From a checkpoint of a small transformer trained on Wikipedia.
Size: 15 layers, MLP 1024 GELU, vocabulary 4096.
Architecture: LayerNorm before each block, learned positions, no biases in attention or MLP, tied embeddings.
Training: a variant of Muon for these matrices, 569M tokens, 6246 steps.
MLP neurons of a small language model. Each row is named by its layer, matrix (up: input weights; down: output weights) and neuron, and shows model dimensions 96-191. Each number is 128 + 24 x the weight over its row's rms, rounded and kept within 0 to 255. Numbers have three digits each.
After each neuron's rows, "fires before" lists the tokens most often just after its 100 highest values on Wikipedia text that the model never trained on.

L12.up567:160144133133127159101154122131185086146075098140129145133109126166143168139085171109090183139115139109109117181132129133153117122131122135137131131118133123153111115125114164122104121137098077087143164118097118119110117132113129118082088176117086115123134143087135107140155136125094135092
L12.down567:129123104141146099115103175156130100133160141122136157146148133103094120152141164139139136105143194130105119088146095132115106118098115096187133122128083149111123101106114120115149115125105177115115073144105118134127145114113121105122143084143119065121143127149166127111109105108111134130
fires before: " "

L8.up310:114165142071164126130147134137157122126110094105116121098107122119119110109127110131134149123086126144161100119159099161154108133124143111110142118136106135089136137088148125108133117175148139108098115143107113135081102155156104141111108114126139142150130067142127130076140143127141136137
L8.down310:116109142137117155099126082150123108146116145123135104136108142119161149106127174170116132153120162145156153090142146116144143159144166119132102138090142122113136141147149095150141131111130137114112100070116181161143133133153132083143171124082120114088081173145107138111116110137147140113
fires before: " of", " to", "ed", "o", "ing", "==\n"

L11.up495:085147091142153125141109109096160167105097102133101093151120129120131141106135150125130129109131110121124155125096123112152144151051121140168116141141072115157151138153132090174114164145109119169135134181115143169157152142104109107113118160136110123135164134114171105072088138104098081140
L11.down495:107131131131177139104162125084119154099108172156123124125111113176068109136135149170133102109114132110114122137114154113145130150095138106074118135133126123156150152142137139157160127116136079092128173146150135137151138084085127099135121149126136137138106137168141137152122083166125148156
fires before: "ations", "ation", "ated", "ating", "ate", "ing"

L7.up433:154154109110131124148189116134133128108099098160169110165116127086144099131116175152082169154133120108139153160114112087173153123090126120147121131109123111119116122166142124101130138091151131092096105149143140176124140128160130113142106133104080129081108140163160125156137130152106145103
L7.down433:121171087108118114092104095137125113157122158088151091089097170118145133123132127110120086142139174063141099135111113133157169132133133131118167155127102103140130108119133123105110113143154125096144107116157107145104143130121160146102139149092101141075182089132108140140132168124107171073
fires before: " ", "om", "ice", "us", "in"

L12.up1002:119130165093144097150149147092108142118117118139185118139120074104139125103154150142128180116101101136126125114099132112145114099101118154104130112101152103143152167151108134135163163123096132115092144157184125133113159102158141165104124115113112104128118140116126091119122135078151136132
L12.down1002:074155152145165121137112075110188113128104164115116162145137114132116144157105152131080107128123110126151140136135166157144124101122143124134130129091071100126127169105144116141110078114110171134129130131146107117093139113121124098142159176132110110177153148143110154080112111147142114130
fires before: " is", " was", " (", "_", "19"

L8.up936:140148129098143078153091109146101107148154139105098122134139154084150128169102166079163131156147104163143110135119123142132080124136125193121130198106084131144103124166113150115160139084099117121098133127120144106128134128112088119121141126164149134132147139149161091124140106154139106146
L8.down936:134137158139093117150098114128146094141149116128128149143106082153124124126136152165090110167141080145105112127171117145149127127127140086132089132098160112117102110100160078099134173179177124100131117102110095150104148153115119080155185122137106159112113124143140139160069119149126136147
fires before: " ", " of", " (", "ing"

L11.up117:140132112092162144145116149174120132096147113154181125124102112118124079144127145145079091107131118112125120139159113155146119130144143172148168107090107144151116113135138129116083126112093156141133151079127110135166117150114141156154135144124123126164107114152101143105104102156167134153
L11.down117:113159161100051119087166118118102074128116132105125125154137136118140166116147120133116161126155125108135127074165138103128125141185118117092127158167088127100159138122088119157158140158162128150163165145173152109125136145106144129134139146136118110149156142078153120140128141125145126156
fires before: ",", "\n", "\n\n", " (", " by", " as"

L9.up400:158096162074116131130119099159122095106109144126166189149117148100154111116128148078094121092132128107165143125107125138119153139151171113126121129094132128157104124114098132119091099123137084127096106156123108151142120156111117158075070146144143186159151154149161152120131141109128145123
L9.down400:107155079101104125156101129112153125104173120108145171098102146148128105126158147161124151132118103130097122172130075103124150117093116101140093076131099130133119147117157143140176141151135153126123143104137151133149138146128144177125118117121124123132128120123137113129102120167125118097
fires before: " of", " and", ",", " for", " in", " at"

L11.up752:133108148114111105143135109149098143111132147177078112140168104111100124127121115102144141142154146155129116139150132117164103157136111125127102154134085084122127139162149153113111115124114109135096120137161104149112138116143090123141165099186138121099123139118144153099139162126128087139
L11.down752:091100130136109151111134139110087109069112108141145108112141138138159104112134111153142126137121102118131142116137113106110117111138136128163096132127091180116098191114114113148156123172104099115117098169151080137130093145104109136130142153146091169088161161162187076129104135140091126116
fires before: " (", ")", " long", "iles", ")\n"

L11.up470:135092135115129122102089113144125093137091134149122106132162073139080129190117123099141111105144129109134131116135142074121120094132127149120151143122147090117156135172135128124105148100103109124183113100129129124097110133134140090130163137149137125107121109117175106106124151116140099084
L11.down470:114158092108163114144125140129123119111148101096117091117132145129088098100125159199108117097123141150142094139134118158135150132134137123118102189099113158152123122134114169144137125106146122135129097176151106128119067103166135125133107121129112133085135138151106091133097136133118135108
fires before: " ", ",", " the"

L11.up628:074067115073113122090147114104137144132147169140161134138086135119156134164110125128135107149150121141077130120097140121127106119095141117123169132117149111168127147135092122125117127140102121069118152160125104165173134144088115133127189131120141134129121136139109120131147119155109153097
L11.down628:127129138101132107135128135112147161145148122119101132114110093118102168123108093119102135140136178137117121126155131159133110117104106093146151144155154107142125168135160138133095120126118175155121126136108159134107126095091140151068106186138098158116157129125143132165177169099115113123
fires before: " ", "ing", "–", "ed"

L12.up467:110142144142092135128100119115113137131124108131106059149110162110124142153131185141108077118125089087160121105125099104097128135137119171108132129119166085131108141117067123082076105135120116161099111108123109106134121135122142104107121121176140168118134131162116135137084171148135108121
L12.down467:164147114124112143127095082142113136142142124149124081123138156137142134137162110126075130171143086066101141136166145106146148098148122169129140153158159068150163112085124112150106140177120114133164126146132094125093133161149135109111133090138103110116097106109135112130145160127121118109
fires before: "er", "ers", "eration", "eral"

L3.up490:127151073162120109128130133174115075115125118128092086144145112139130131128113122125116132111147140186160132145091101134112142125143147144147144152125156095151128087135140165116120132086154087087132114132119130112130108150191097133104180125133122163170127113157142153132106101104157118152
L3.down490:152114155141186139137127148142132098103106148120151143138164105172077129176153099116153146145128145097144120164109101120095155115142145125111169140138102110129129148137105152163092124119146140068134106135168155120149119152090157121142139142133169122110111118090128152122137144083122142099
fires before: ":"

L12.up316:136114148089132147122130102138152130155091072121117105128146110150160122110121139129146135129115149135132149139128125125140094104100110143138192087123166111130123142157085147127139160142122161110151110114126105132102125119094200138121168139118136109139100106121118147147097158189119090126
L12.down316:115134159135068128088143098153134127148148158105139124122130148142141153120120157125160128116154134157137071070102108199148116134119110100116129109118100139118134131166137089107135125106162124133134131121144131132095125153105115134159102173102116091129125158104120141107152136102173097100
fires before: " ", " of"

L12.up631:127170120120129103107132128131110168136189124117137112123077155131102073144127107134132147157079142138077104154120122119125129143134129151173100116122107105142133108117134173101086133129101156135140127111155109107115136113139120101126114163111115147158128124152090156124148156164141097164
L12.down631:090138158108117131136143128139083110121087151120098167143098108119090159102132150128161120116100102099119134121129081105137169124090167117125165114154162146098151182104084127133127087129141106125134128136101174110062101136122144111114149169121116097106167156124121150173132093137119136097
fires before: ":", "w"

L11.up482:111168129158125091136152121167122124112139103110138150118133075139109117126155136135135102100176084132095128095122125100161161108170149115127152166121075178105163153097112141129145166114117119121171138111116141123159135140136138156099133119120140096167137144123120115136144124143138118125
L11.down482:166143132107118109143111092118131150120102103155170109144103114109163135132121096143104125146161141158111137110131119128143147120107142140161119158130109091122072121135102108122102133118104073102147157145123124140158148162146106111146158146119115161123103126137107135126154133107081111120
fires before: ",", " the"

L11.up38:160133128120171141113123122084140145078139090145144133132162135111106086143132136144126166127143108154090133148110124152161164125114101110133138125089178159136126059114097148128118161170120129141121106105163074137107158158135124134110162119121172138103119156136138145131116141114118173126
L11.down38:115110145136169130144148115117112109110098180108090105143081135121125138139135108121122079156120108113108145164117122108140104134150172164098157144124128108148141154132148134111131092074158121123167143122153132161134114122152177078126168128141114119118151152147170107094120110176146103139
fires before: " ", " in", "19", ",", " to"

L4.up762:082123117119118098144097129121120126139141124105143102116141131103108123131107110131149143106174159162132133086138157096079136157118152173112119094138094119115127108161160150139131131139064135082137083142157095141140147136089108135111102130125143092147104148116113092160167117082152152172
L4.down762:143130135133125150148156139128134142107112129080110099157164084111125117133092145140111101145149079137175136142125107138164127137088108120101121129094161120113139142135165109149127120088137152106131097103130154151080100128113141093117154150111092114153143118120151160137140140117138127082
fires before: " ", "ion", "ive", "ed", " of"

L12.up613:132110170107084141102106153134156171140121119116109108133137119092095099127133129098131149191158124104079113132125152123068089160078092108160136146158136124152113138119144163146122119133140098139136123121094126127150139133152125120158146153113140155153094136109115139127097114108104136124
L12.down613:126163119165129103098147176134137102109132106118116145096114120128087131155109123134108139105077103136131109121101116119110163118133104144099128137147122092095156163128172077099111115128114152164086121118118125130105142153098102108124140123148141157133172126134128130110125138153134126110
fires before: "\n", " (", ";", ":"

L12.up502:163149169122108119142149140114121114144122164125114129148151090113151106133116161104148116103139136155134100171147145104114138138126083109138140148088148111205121129162127119110118143121125106121149125078149081145096119133160135090112176144134125121087150150112107132087142120143103146123
L12.down502:079111097112110114148126164143126134139122104097110123124143131124133128142148125168144176149113124123113141099109130177103108110162116150089184140147114136118132121133112103096123151110173137157118134090112144120098110106096104140165113113120127148117152135110123075140115124165116087136
fires before: " ", "4", "8"

L12.up933:091155165148165131154069118068103146133087124127133166129135163135133138132127127139103084120133121127129143127164112154127168174120162106140109107111142061119129183123086126132112142142128185121145140110108137117133115118122128125107153142114114133138158141140153141140124153155100118132
L12.down933:144113143145135177177085105107110133145100133158140106155121149147152132097132130088107111132111119155084135134191117120095148117127145102129111141126169124128152157146118145110102117139091118103143099147133130092132157163138116115149119109120110143127121108132117101103151133144112134160
fires before: " with", " to", " in", "ently", " the"

L2.up695:134160122159125160121114138121147092102128134133129056141157133144131133148119083111105097100111109159163129139146130111111133129130144129167136138130141136095173138160120162143178141103154097095103127138156161115144119132142128134107117126161117136167101154128148172126068102097132119171
L2.down695:129135141136122147077094119150118097134107111130109115149151102153132143226128113146125126155129102136121133158165084138143124132165151113131102151151156078148085138119132152147138103097145124134122120134161170099167082138125100095103158149111166120155125131122124161117108159110128082105
fires before: ":", " |", " "

L11.up477:155117126092154137149153069130091160085132115132215140123156130116124091102086132163132130076112159147116096125106102144184095158142142131074127124114090138161067145161159112120122126135134135126107151153140123119148132144159121145104127171078125146095117147120171091129155128128145133136
L11.down477:084172156101119149112110141144112064139138129140132101159113169132132136134150091148131143129104097091093144157151106157138155168143156146159116116108137140163149119105114112109175138120107111156123116124115179129136084127072100129143134093128129078150138134105103140147149169126122084114
fires before: ",", " in", ".", " and"

L12.up337:152109090120148131138135111084130119134103116122144139128158165126135112117129134142129152147120110127112107157199138136203115114117145103101110139142146103127116114120121120089154156124147147135133138112126107133151131160136122154150108136141148173139131123118116114134162124092098145181
L12.down337:164145141110115149099137111131119138103132150104087115145133076138100133131109191085126118083135160111133105130119161108210097148106148157140090122110115095126120122121110158146100115129098137135105159070153125104084112160138123143131172046110145099157146097139115132135126117134128138100
fires before: " ", ",", "19"

L12.up103:107127105104134115109105122105142102122132146139111097127128114164163151188124142162156125135161113141125158139109167110155108140163100120101089149134141140104118117139086088144096156161128112133184146130138111155117169096129188129158143156123152101113111156113172121139130180122102082126
L12.down103:153103108132141105130137116160129111132161167119119109105165101130128123130154104134140097105098153115186158118100150102164108116123111122133168106159161135132109127157167138140093146099116142105137113132109148082166133141148153136134117105120180125144112148134127118127129112162122111116
fires before: " as", " in", " for", " by", " from", " to"

L11.up64:101125117151109139160123124146099099087183147158119113107127101117139090109159157154124148125144162172165119138145097127119133147116120099134134082131165124129128097153063109090117127110144106134169146139123104099141114117137111132153114163124085134141172118121135139124132102147161146083
L11.down64:083143117158157103166140119154104119107129148148126088108157134146139132128135138096134155133110154142157159135152108143116148155092143094125112103133169081132128111154104064107117114142149140121126149154122104112148081134141101100139138112125103144147159116128125151151122134156125149070
fires before: ")", "),", ");", ")\n"

L12.up884:111102103135138159138119094149110136121084194142126189132086122100131144140112125107138112138111113132093093149152087099137133119124156132156140131136134138158117094157092141105138066080135113172138109121137087107153104148134104149132108116153135098144095129134114145148106110096140116170
L12.down884:123120156099137124120135104132155126155181156161142097112145154157189118164134131140121130136125160141111161109142092126095109153105062086112143112114137076141150131165138121157109104169137169101132176138152147114114167095140101126144105136112136160102110072094131131101124122120096143140
fires before: "ian", "ine", "an", "ia", "ese"

L12.up1010:119123151091149153139151100111145135173133153114120114147124149144085148156144127140107135136166074120152150138111123082161101132117116124137116116101131110113107048093113135081135142124129084134159151130114139144127129151119121116119116158143131096123123117173126168122083145075081122160
L12.down1010:120164184081125144142144141110110126138186128124099129140135126096109142149145128122147106115121110117128091190074121156149109148058143159110122132121150069136136124126118129093125118113128118093111145124154140183111114128151091176121155138124112115152110157131133114152210126125125080122
fires before: " "

L4.up923:141115082116152107178131104160156132150156128124122109105119098083113178165138094144098111117123111112102141134122122098103101140185104152117150124145096065150139119149136157132163171156176128098131170127095108162141135118138113122175150089147155123129128110106128189098127138121110113149
L4.down923:129127130157098152089113114120093153145129135123112080143151103158127154164135171116098131129144113140131111128132177114132154146083109116133107138146135128158171135146157089139149110145105172148167114161150124134190147110123133156133134110096111105134100142122133083133110065121111135114
fires before: " |", "ity", ",", " |\n"

L12.up79:165100124118124113103117102101142115158138151170118135121078147107110146141163157124109079111165118079114128162133136153108105134102120127122141127097122102115166117116085131165042154135122154090088151148118103146098117147118094101144114118158178116116127178148093131114115154116156137136
L12.down79:140136171141158148104115124123118118109152134088129131114124150123124168135113087142113122156113127117132137159096115094108151173095103108131151141114161116152114146073158090099141101108108144145116161150126150137124140174138114124108118117137135141132141123165069092105138120127136159131
fires before: " ", "ed", "ing", "es", " a", "s"

L2.up225:125102133103114177129143143109114093138089097145131124125117107108141108128140136112117098085154115090172096164101091102120111118084107098141158124145114153145144149161122111135139110176131127131094151113098165088130156123135115103128111091112112164165125119142103114036119106141137134127
L2.down225:108109127118118161147112141130095106137169147193153125189167143098179141147110109106134102107093159129109091126085139122144099120106157147114104165126112137128126096147157157141118154147170129103133139090153098102104142151109100115121156116116100137150098119127167128100119104155112138062
fires before: " |", "%", " |\n", " ", "°N"

L11.up955:137146169153130116118143132156181107122151125131129117142106129132104105130104151063120142141130174138138107148093161131122147171081110134117129137137101147123140140152083103123136181084122123112145138123169145111096145170147114115107175099155136129146172145159096173141163165099129113120
L11.down955:170111123111088099107126165101132089132105132132136101147083099142140117173087133129130126107114166098092137120104098106129140121161123127157117134150159145119085092119126144173153158133134104150147153137127152140103157139152165122137133139134144130121146098111152117115081124124066165131
fires before: " "

L3.up659:116129103129123136138117174095114111109135112085130136136123115106117199100138128154089127111081116148113112142167147128155139132120160124127150123153133091164146129145115118126151092112143117137083124161133103143117150100118103111116132116150105143146104117056137169151134077131138138130
L3.down659:155150100121093127138116114145096137127151132143161146127133149121182141108116134147069115137150121117099101152162144141134128133149095135128157128114081137159111098128133129150130099113094114119133112139152150110171085123123121086097143151124122131159135086123132144113084118149140144153
fires before: " ", "ing", "ed"

L7.up371:124128147125119141111132127119136111098123103150125126136144110134124093084117142140107116108117086118164134104114095132136090130148134134121114143113113152131148159076135118128123102160135138145132115122125144077129121161119089112151162117182155184139125114092138147137129200112112107107
L7.down371:108104150115098114139161084140125139095120086206148140135163117077119131154104142106106119155094101150097177089131156113135150136141158149138124071124129105125117102137144130142144187090131148119108103121108111118150099150107144152107106103128104066114146113096150115119128166158126167126
fires before: " of", ",", " and", " to", " in", "es"

L3.up557:139153141105126141118113131169115154160125092171129128121114124106133161081110162100156138152129125126159146147154153043146097155143157143190143158088134142107113119148129109100143095099116113121109128154140124153135126116134132095115136101164113124157166091099117116187108133099134129125
L3.down557:146118107108100147149108110102081106177126143175095105134158078096156147109077118138140108150151141157127102114166117082117099118118115118111125107118132145137167141151123113144116142127098165112194081118153178099129149109138122110097134081118155116156138124140130116116153115123164134127
fires before: " ", "in", "an"

L3.up489:139116102122146104153101105114138131081137118111117080154155115099149120130152117128149139160148107133140146171138135124121125093117129155130100105167112133100130092078126129119094104113099141142148122111111150158123139082127106153164123197165122171163112092111144146105127141092106115098
L3.down489:163167111103084151195148133146065129133118138136082149139115057156083126108107126117140181152093157126103105122108158122114092099145125155133111124140133114177152100177148125126150158169112131119113096127150119099167118160121137125104112129160132104128174091122133137129106099111101126105
fires before: ",", " |", ".", "\n", "\n\n"

L9.up526:115152142128131157072095177193125155120138145080074141143133132137124184159140114081148122146142119104118149105110122122130121136147120138129129105095156121115107154127135107125150127121143137087104114137095135106142160085148091135109152122163113132098145088140125098149131137143132126169
L9.down526:095135098086107119118154114139115110153155147127115172145089125161118139133062119121132111105138143136113157110201110108172153157128138136146138124158138106142107116175141110140137115133099151140143135160086151095139137136131163142098122092089168149122111183103131102092130120097159119139
fires before: " by", " to", " for", " in", " that", " as"

L9.up927:081118160151122071133122122089130140114099114125145119158144125121140156128164154154117144132143100116161115090147120126093133130124126120109122074093136121149157159103131164166115097097086119133156114115077136145112154133068118121094150109124145130122148127145122159109142150151137086124
L9.down927:096163138121116120146132133120135101130165106084174147122144151164140148153103139146071114166149135111151106150136096143155112149084111111187132158128121123116088145162124103138103103126139138132135115108119117179144153118141146107108134119096120134139128122121116153114128174113126094142
fires before: "er", "ed", "ing", "ce", "ive", "ers"

L3.up669:129101151118185125126132147091175118133171161125100129137164108151125160138149135165102157116169122117087146119164169159122121126141108123097123122151138150109139128105134125106146121144130098119152148147163138141124097115105102097133135145146122145137117098147151122134160103103175171135
L3.down669:122141096132128119151149128113120102125119130130136090116142134118117133133065143143081148148138109117138144142184130126122131145111173132114131082106106129133126165140181112097089120098115152162175161137114125132090151142171114154089136127124115124130168140159132104140109113124158152107
fires before: "20", "19", " "

L4.up900:108117133127105169144093109124152156110140111093152068128180144153146105097126129128154115118120139140129145121121091156113115122148103108105126159129104030127167144118117138121126111133119140101097121121133123122156150123145183150098177118162139131155162103145102186179102181099113116136
L4.down900:173131132089113165109078107110123127120157145073159130134152127136132173142151145114146110091118134149121120144110125128081133153113128189155141139105110064122145121138072092104148127117135123096112102133111096113110139053148148138103122128164170135181108142136114142183130148122144092136
fires before: ":", "er", "ing", "es"

L4.up463:081095130131124157136119167126128123115135115156109093081161137152118097164145143103141135143089178195131097150161122138086102118136126123150140163125146139155087125102118112205138139120117151111104108107122150141108144086149113098101149119148105155108116106129098144118117115110109148174
L4.down463:130131115119157156143124147125107096156097124134131106172152079101118181181182139143101113134142119135115111122129168125122117174098110185105144131174172122165060113148075116133074108086105123142136107128099156159117115145165124133132174109133142123139125139103101116134133169105138142163
fires before: ":", "\n", " |\n", " |", "ed", "==\n\n"

L11.up462:146078091165153102163150120108101127096141128109156157147148127169138138114131099152121151119174123148131122131108117116186151143174172142113116152125097179117094124079109173124193167123073081121110100125135168121139095125167149135134141133117109087113127089124134144159131115124123153095
L11.down462:106207124147113123133106128133146148130107098108178116109171132132131138140133143101081125128154131107085144159126148133115147116120126113112135119118105131076095155131108116107161121121067160150094166156154112155145161169156083122113120133099093115122124111151134093121144124117113115142
fires before: ",", " he", " the"

L11.up526:089108138124124127100128126087111105135145126161126129135140115117105155133127143118095134112150159162115133141153096116184111121130173125147122110137122123119124121093123133142146141111114136073173111163101131149117101113149100133149152110160107123104147155157102082134193114118112134158
L11.down526:145145133085160089183102145055145110166131142111134116102146133114111151120156127128136112108138108116134139137114143124128096142107149087111149132096103117162119119108109129100170096134107137136136132118154118142134122108162150114168133098099106098116105133094129069161116153126115105122
fires before: "ing", "ed", "ating"

L11.up454:109066151167158156098131136100167128108158130154075123163142136130120139116104124097095086102138087136169140136152101159109088148126125131146113143125153085102149124133121136093102107108161115103107121079139133136158147117163157142102127174115126148146143118093112146126138140116108120116
L11.down454:123156147153188104119134121128117144140127129095158138092091122133136143172126148169095150158075123143094106129113087114141159108183134140124098104142159097109096126177120122161153093186157133128136165108122161144152102126122119096096168168103117118131106159125089109140157147108155126115
fires before: ":"

L11.up867:097101103117151128150116092070122105071131138119174160110112139125067120151118110132156120127141119099099109181187127083122128097179122166140153181130138095144166129129113144138164139159171138125149086164118118119104131112141125133124077132143132127109122107119107145133147102145081095117
L11.down867:114137118088113136142103108129147118110117119088142096089121109116130133132132113144132131139119172143097118082133132119142134085148123142100176146161112105132113112106109152125138069150188121126154151137152106120105144108136057114156116108170100129142142152108090113142107139132141158128
fires before: ",", " that", " the", " to", " he"